Weights of a small GPT-style language model, trained from scratch on English Wikipedia.
Size: 6 heads of 64 (1 for keys and values), vocabulary 5131, 14.2M parameters.
Architecture: no biases in attention or MLP, tied embeddings.
Training: a variant of Adam for these matrices, 357M tokens, 5448 steps.
MLP neurons of a small language model. Each row is named by its layer, matrix (down: output weights) and neuron, and shows model dimensions 128-255. Each number is 500 + 40 x the weight over its row's rms, rounded and kept within 0 to 999. Numbers have three digits each.
A block is one neuron, or neurons of one layer that tend to fire together. Before each block is what it responds to, as a language model described it from the Wikipedia text at the highest values.

Responds to: Early word fragments
L2.down467:532474424495544495581484543462525469603486553515454484529455509446619451556499498452385515542490522451533493510538524534485535499537440519532520473486415471487502547533451542422512434568508564594546523444441528485480508544569521422496555530519501428441482503512508552454418454480519483565415488474440435538452495450480506559524463542474624487578534519544465457440512525530488504490453

Responds to: Indefinite article "a"
L5.down104:449502505503462516508470485549509466466453534535522476429505474501551541470512475469528473464459512498494548461523488533488555468477460492506535576586494495512577498527532513452513535514501533490507493457519484543534508522442523465510535460511520440437506495481507495469458564528530510509473504481523511528507519505521504514445476509518507462537486486474488496473497456490453491490449
L5.down428:455534520554516536481462519490493458433470488461452526548494512493508400497536467526582522444505522498529488497490579479490539524491478548482541496462489575473469502436568464492456536505477485592511508541492459554508479455478505544512488464489477500443498470480491542442479514445493499421413489474526435449480530484476446504450503510487478514540520519468485498524451497486494490465551
L5.down475:486460497494529481480484323472513448541502462509564517498499483457532511493511478486506498481478528487541505498488471507523476491541489508496529522500456519441529493461536504475472499495479520545525520510527499449510479489548502500513509511469495488472498528476550481478515532513467526503506506497474460465515489498494515489513531507456470480458527524485463454503507494495478477509491
L5.down653:490547538551512566608545508532499490513555497496547532512469523493574474432538525483479521582484492506521444544478458521518599431525505476418509452481488479501487509534502482589530487533526548479443468456525459501436527427581494461503555561462464495499513520497510476484440525504473442483471487515507466548491475507520480505455481430487467530535517488544481476468554504519479487528428
L5.down666:502496528473477478600425531487451503493474538550491567495526490574462620487503474489469439392427510494547527498466595586540563550562415470539491579491455598456529506509455562543468557538486519531507514469468522522475472445459503501471493512503495490481555473465516492531523493481532431537543515460481478450481488480512517526544507450414485554505485544506385447508524443537488526467506
L5.down731:557607485533517568497515472595494492494472485466485549464438554409514536492531439501528533500483398477503560441452487523505610525454546540454558463521475459484474462523510501465439506514468539493514498476441494559536487506514450485455528454489514429478488534518536514430494543463473489484482486554511467530536509501491473503494544532508481541567454503546499449389507471471556535532497
L5.down756:506572467599527503508477567592559549502532505560508489495531508479488496519579461486475477553544391476530439489454492494477540478468462513481523499519404460493558447438441521493494526506526569522463495463547519549469528493462506492551545477544457485550440588491445531545473521501469517511485498494447542543467485481584570464415492446498477546546446502493428547531496478501479548443536
L5.down840:495522482531515518555448461454559411463510605506475468439525553493549559516489530446617515464482535502518471492486559534499490521450490466535530550477491538504514523535541471510501507539511537565462458485461540477574454527506552446546485504498501483532517524471471481453432497487531516501491557512535505579489484538521490464502494476519542476537517491539515417482450551428470488528477
L5.down854:492479481528461512516464419519423499480512498467437550481498505404558546552503514494488511459436512485479490504491489543536495520502505517496505542495451545505514455507512470512499527471544528453489579489461510515466557457535510495453522469506509468467528476488504444428495525468490488515468511525550522463607483508505509541537470524453475492468500458536532441513513539492503514531527
L5.down896:526509516574457518547526533559459512523500547467524521492496497411578453516536505463477541464474468495579502484502461524482638476500529512507565493572453507440520534486519432512478515471526621534509487445554517486490538479473512502489527483507492463454501480482517466489499525525428509479468532491478455575478475442524505519455507530457492450526513509558471487476552469502408503493490
L5.down945:474483523495564472590490495465440530498444557482478538485555472530470521532443512539502456487537590537502551570442478360525545528516478530459522461506525504504504510478496505493548449514516500562434516478469496458543504529559550531522574505539483492448540549542449455479508570521448526485465507479479484502494496464484523488543517425495515508558457456487484510468500475509527500521543
L5.down983:515528516550401571538459572488445510481463496508529489479498506468537484502486493529517474492471562510492506510452498531453502455544580446524480510579497527518478545482439532446537558421536519443520512511436475488526639453498501505555508519473469500482552481534492547463446529560480503461466463513505439530578496503571521468517570480501482492495493559523501486481496439521520481484540
L5.down1164:508458479526519589499531444526440493505544465540508459470472487499487448583557479552519509488515494533497493417483467519618545514515543472466442464528470484467541434448488516478481535502519543482456508491590547515499516449574548449520529490436507585439505471530514517508455569539481459523527529445567482473457416512495515481441528517548398521405486525512464514453521452518545494493495
L5.down1307:419486488541464470508572466519544443571517482516473443476492553418576528411553496521524518521551529431460459459535518526491521536465500581506557536513457506483423523456500456556535505498511516528514579496493505546509488519456532498440414512522442482507532591454522554439506505520473462456482503542563494462524466561497425522521501544507458464416503515438475443523510564525526448491510
L5.down1403:548513482460496499489515505449422501485531486510498529509525436558489496459480574478585491455525442514499562483552481496465506537526439547561455489503496560519433486535458477466477468498482572502477526498547479477398486539481463531392458547444536567551554516506482515501517544415477449492494518564522507406520479527507419528530517485514588513573588517555481546537491515422485450559551
L5.down1516:518549511479485460561563513546489518490531508410516539487473463420489524433554488505543480523489467487516500470523514459553547450483450573601497529419438456567539518428471447512554487515520480446469505439501490501443526461466554489485483466515516479467566552436487531542559528524503547494538513524504476514415511481533485539444542484487483518555458517487514533514457584548516512549421

Responds to: Indefinite article "a"
L4.down388:480530463450480553588517516532610560571528482528419572461436480435544455462535516527444484443539521517501444578586491534465479485489530458539488535466492531551534565542516508520481548444485500541551513468496470519532524521463507435528490491462436444398473497531510523439519545467489516461481464476562501524568523501522477558485556513538469429470526484531509506505497491437519470555474
L4.down446:527535451561555538481510440486512526429508539453530508527496511477571494446511523467524560418538474589449477480477511478483580492568476527493516531527493519524439516534534545440524550536544573521545543423530511464574524470538470492514451509475560445431474524568490506495460509526555453479482493468481496448490513480452514543454452478455463488445528528536515427508545430403428478533530
L4.down1148:508533513521556458490438461514476543556548499539517540440556516471525469491481526538536506513554551493597456478466494478461416543541482479522482524545541464445476508504459540498483519453407555502541497452463495480529503474489463489485483523486497468436567420488491453521539557546512517466548534541481444589528481514513544517470498522481436444536469469477486493473483459470521524435501
L4.down1502:429526511458539440483477565497521431561481595431434487493510465450585551437487502513490497444517577449501485501456557474479525503456490468490507501515495541507444478514539494510545514509445473531476498478526525496549425565499529503463512481559503549453488420426493442444466570541472598545501491556532454526523493559510506534551455511427518493509477550513520449521508451496492480513441

Responds to: Final digits in lists and years
L4.down15:505515535517538513566498564509535485554452516518458465529486467491481579517504459508557520518560511498496429509556558533515521532535503544543572535522569468592620532474511551489524503493456488471472432503435534437493500472642537485523459521510501440544529488494499560455491519495522542347545598513513449477573508537480516548540474468487495553526501546496546505495461468490575588489423
L4.down471:498470550484494501499508554564441554431481496495462545457556498484412452466538445544511446424558575449468474455469434487507511497476488461477521518465592524494482515526469538459535478567558499550477482549484456508552535595535526564530423462435494454490444504485518532537529498488492468621483511550450482513465455498516492466537499517474521485552488446549592602533523541467446531454507
L4.down472:535444499464539442491544525478521547555474468397531526531524507423504482491481476494476562511485499426500452482550546502461547450501503502609428496489522538545481498526507522474568507434480482508515520445506488601492497578530439529489564518509537497561526543538529495617423505538489520498445507477596515504555417503478517522508488498512572537491504445491555526538518550497540547533551
L4.down836:550563507555529539499452516457520566526476516487437461419509519518510573491431504505531498465460488493507498441451497549480469503429498488496500477520428533521527582506545476503530548582559493541504479499548456498482458502503483489529508502430553446571443482365514478533477592531484489468518457495555458542546423482495519469542517533474542505528460515494529559548584516454474556481433

Responds to: Word-start fragments, row numbers
L2.down1102:489491504489511500479590515501482474503524563438513521550476476469476555534481548455490549505507510497486415391445522471547494525494428532439475489525553478480510548454466501534481541498478568466480445484531493522552462504545488513460501495399504468446548457522461469559527450523464459490513521604477481474514465530453614545506488509491456509530487446556492468483510549461502475438529

Responds to: Numbered-list and year digits
L5.down47:524467477510421435474458481489508520542561480517452528566487493484445492429549503547493534530524522495562421478550505507520539492565530467505523533403509522477577537437526453420558509483474501565469505488502551505552436510501516500569482527517480415522515514600570459533465527501455505448525544437463473476491504487538530543528560485510434524407539547491417503488498533475364535488448
L5.down201:486490495449487450484532431490494498492484478499557555467559511485506540517494470526436502545524524472533512445479426497473535467399476539582533464519522484498533443480498520416480502496540440468510463496482479546500468496526484575538528500513454550545534529520448474534428549505503524602533511491491557485493468505548576550495470475550536459474494485520578511492593506467550488530494
L5.down417:494491495475522503479460521513482536535523610467552513510488522482417481468515508444545505503525485524523466485420478474552504500446547428539520453431548566495502537529478516526502423474493549486542496462567506482537507471538538498466502507503518529448492473501454542488530455495526506550542509467497578497533512510573486585498481449528478476525544475542531521518477530522610452528451
L5.down429:534530511461493510494584521482530531424539448506456526521564452557460458564466546504448493492501541498541551507579475526457499462511504494499523471410548515499498444438442511433401478513465576522446536489492437487577456528491474570533541488435470486505451492506496581506529444507532478513499423503498550515462478470455523409528481489481515405527608528520433436572525446536468519462473
L5.down520:528472545518478504496533500446476569494475511431504564474540490529473577492477491496524530475536538466589432525437456594522550509523525478536556539488450477516481401447496503472555550499429459530542474518506509499484532453523498476566487510424507482488525507462506503452520454531570542523481474482494502512461517497544448485548471490506417414528539527522523533532543480507447591394442
L5.down529:477464446502515474477475456478591532514449512530481560421525576473497585516488532501462515402534507512584465532483485542463467546498542526583429439469524562516542466478453468493536398478454531460560453463472452464543488538482496529552525508535532510461452541531448484529464460498496529491504411520424496488536503502570429538512473450488480457529533478482530507495505477495492536473553
L5.down568:507492525501524519615544464550467481441497427468475577535379500486458438484563542505506482502477517476516444592553480493514542494485523466520523479491502533599482536475505571598548481459550562535488487469514591479417538536507527441545453545604513521470567544559477532494497459520451515470544470615412464489486554515549468530485491476520485471584528499523426448441533578503455518455508
L5.down693:544479471472460604594489504519468464536474492484545478503489488441459452486458523495458472547552512487535501489554493489549490464514545541554525497572471480560501489453466547512552499441526477405473470500542524529570493514491551520508508544468530513482535450577519508476571532516439444484532457503513464522478525527596445515547496522420552515445533477507547523443568481531606467497479
L5.down732:493431532515469491550441563473493474551473495494527497499459510456506474544507515414409483496482515469571472468459502506519508509593485546533533507418538517503504476519449509492383562469497466453508551439452495523505461480568488430545489520450516472458441468501493432542546464525537478438425536519547460468430580550443493476569536426410470464536500549435504489480487487471500406453425
L5.down750:429515458451514513576579572490473472503497451480546486450514472431514516495495557430499494527543510485460483443447569475446481495488508532496515437515481486492541474469482570507475510467429486522547437511555377548504504479463480500434478515530500554541490517521490511518524513490531510470523552522451565513550527526504434499545538524524478491571496479559514569522472524414477516488493
L5.down785:453497439502484515532552539430456489487437509415449536506454490464491552476485521554483519523526490514488504581551582521533512500520491552532410462477497404498537417491506520566527482424435500537512458469510544429538519443499533538514529471553516532500544477461526519557511443491520547539492409448531486472482510492540518510558566488507458570523518539526538536482483465493482561494499
L5.down880:543496589504426458624494527524402460478472576575472496482453500488475503545553534486438487466537546528578481510526551511514562521581483542533549532553463537549437567498531508541545545514381531449463460558446471502556492508527503515521454512467474507451547483501524464530464529555515490536459503444445470506589504539512496499524484536461495434482596440474459472473495447561503441520495
L5.down1292:451505514508458468499532505553491452492487496495502532467473447555478494498496449467465440494565508568540464549598535492494511534485471508491525526434457486520442487494456506474504484544554510512530492443485560526432452462489527484498483515539491541558497450484425530516569494542504521519510494548456530477530533503504527544512535515489478535497515491497566549519495521472515496474515
L5.down1363:524495447478439446504485565512461434577594557500476538486565537450447512536466495473477464567516479523469521450512506527456559512533493530504526552516502506456489497536470523494506473532525443479560417540522591603520523466610495464486494521499486511515481459501460509435549495499512446550492556531396528420533492502489504496476483548489502502463454494470517559417529479505413474567512
L5.down1416:446502490551543472503513470505548526545455498498487497436496548461545532533492572505538533472466473491400550516490542453502553569475460489413500486450491518441473510574505481499530550524572446564545437489558512512469561467478487493561546494605515464552444479527471460507512528414519497574504560554511489473550448500477505573488452487473474565528416550549484490610455481483494471472526
L5.down1476:457507488473444503469520392508489519511522491391468542458493487524539502532437550547581475480476486488514503542522481478462453485509441510543515469501488571437511523522448476542528463482518524500537465539542520522550462477475522437460507538486513505487489603522487495458484524544523499550514486515482575428539447419448503514463569457591486388461482505560472489528478439540489499477512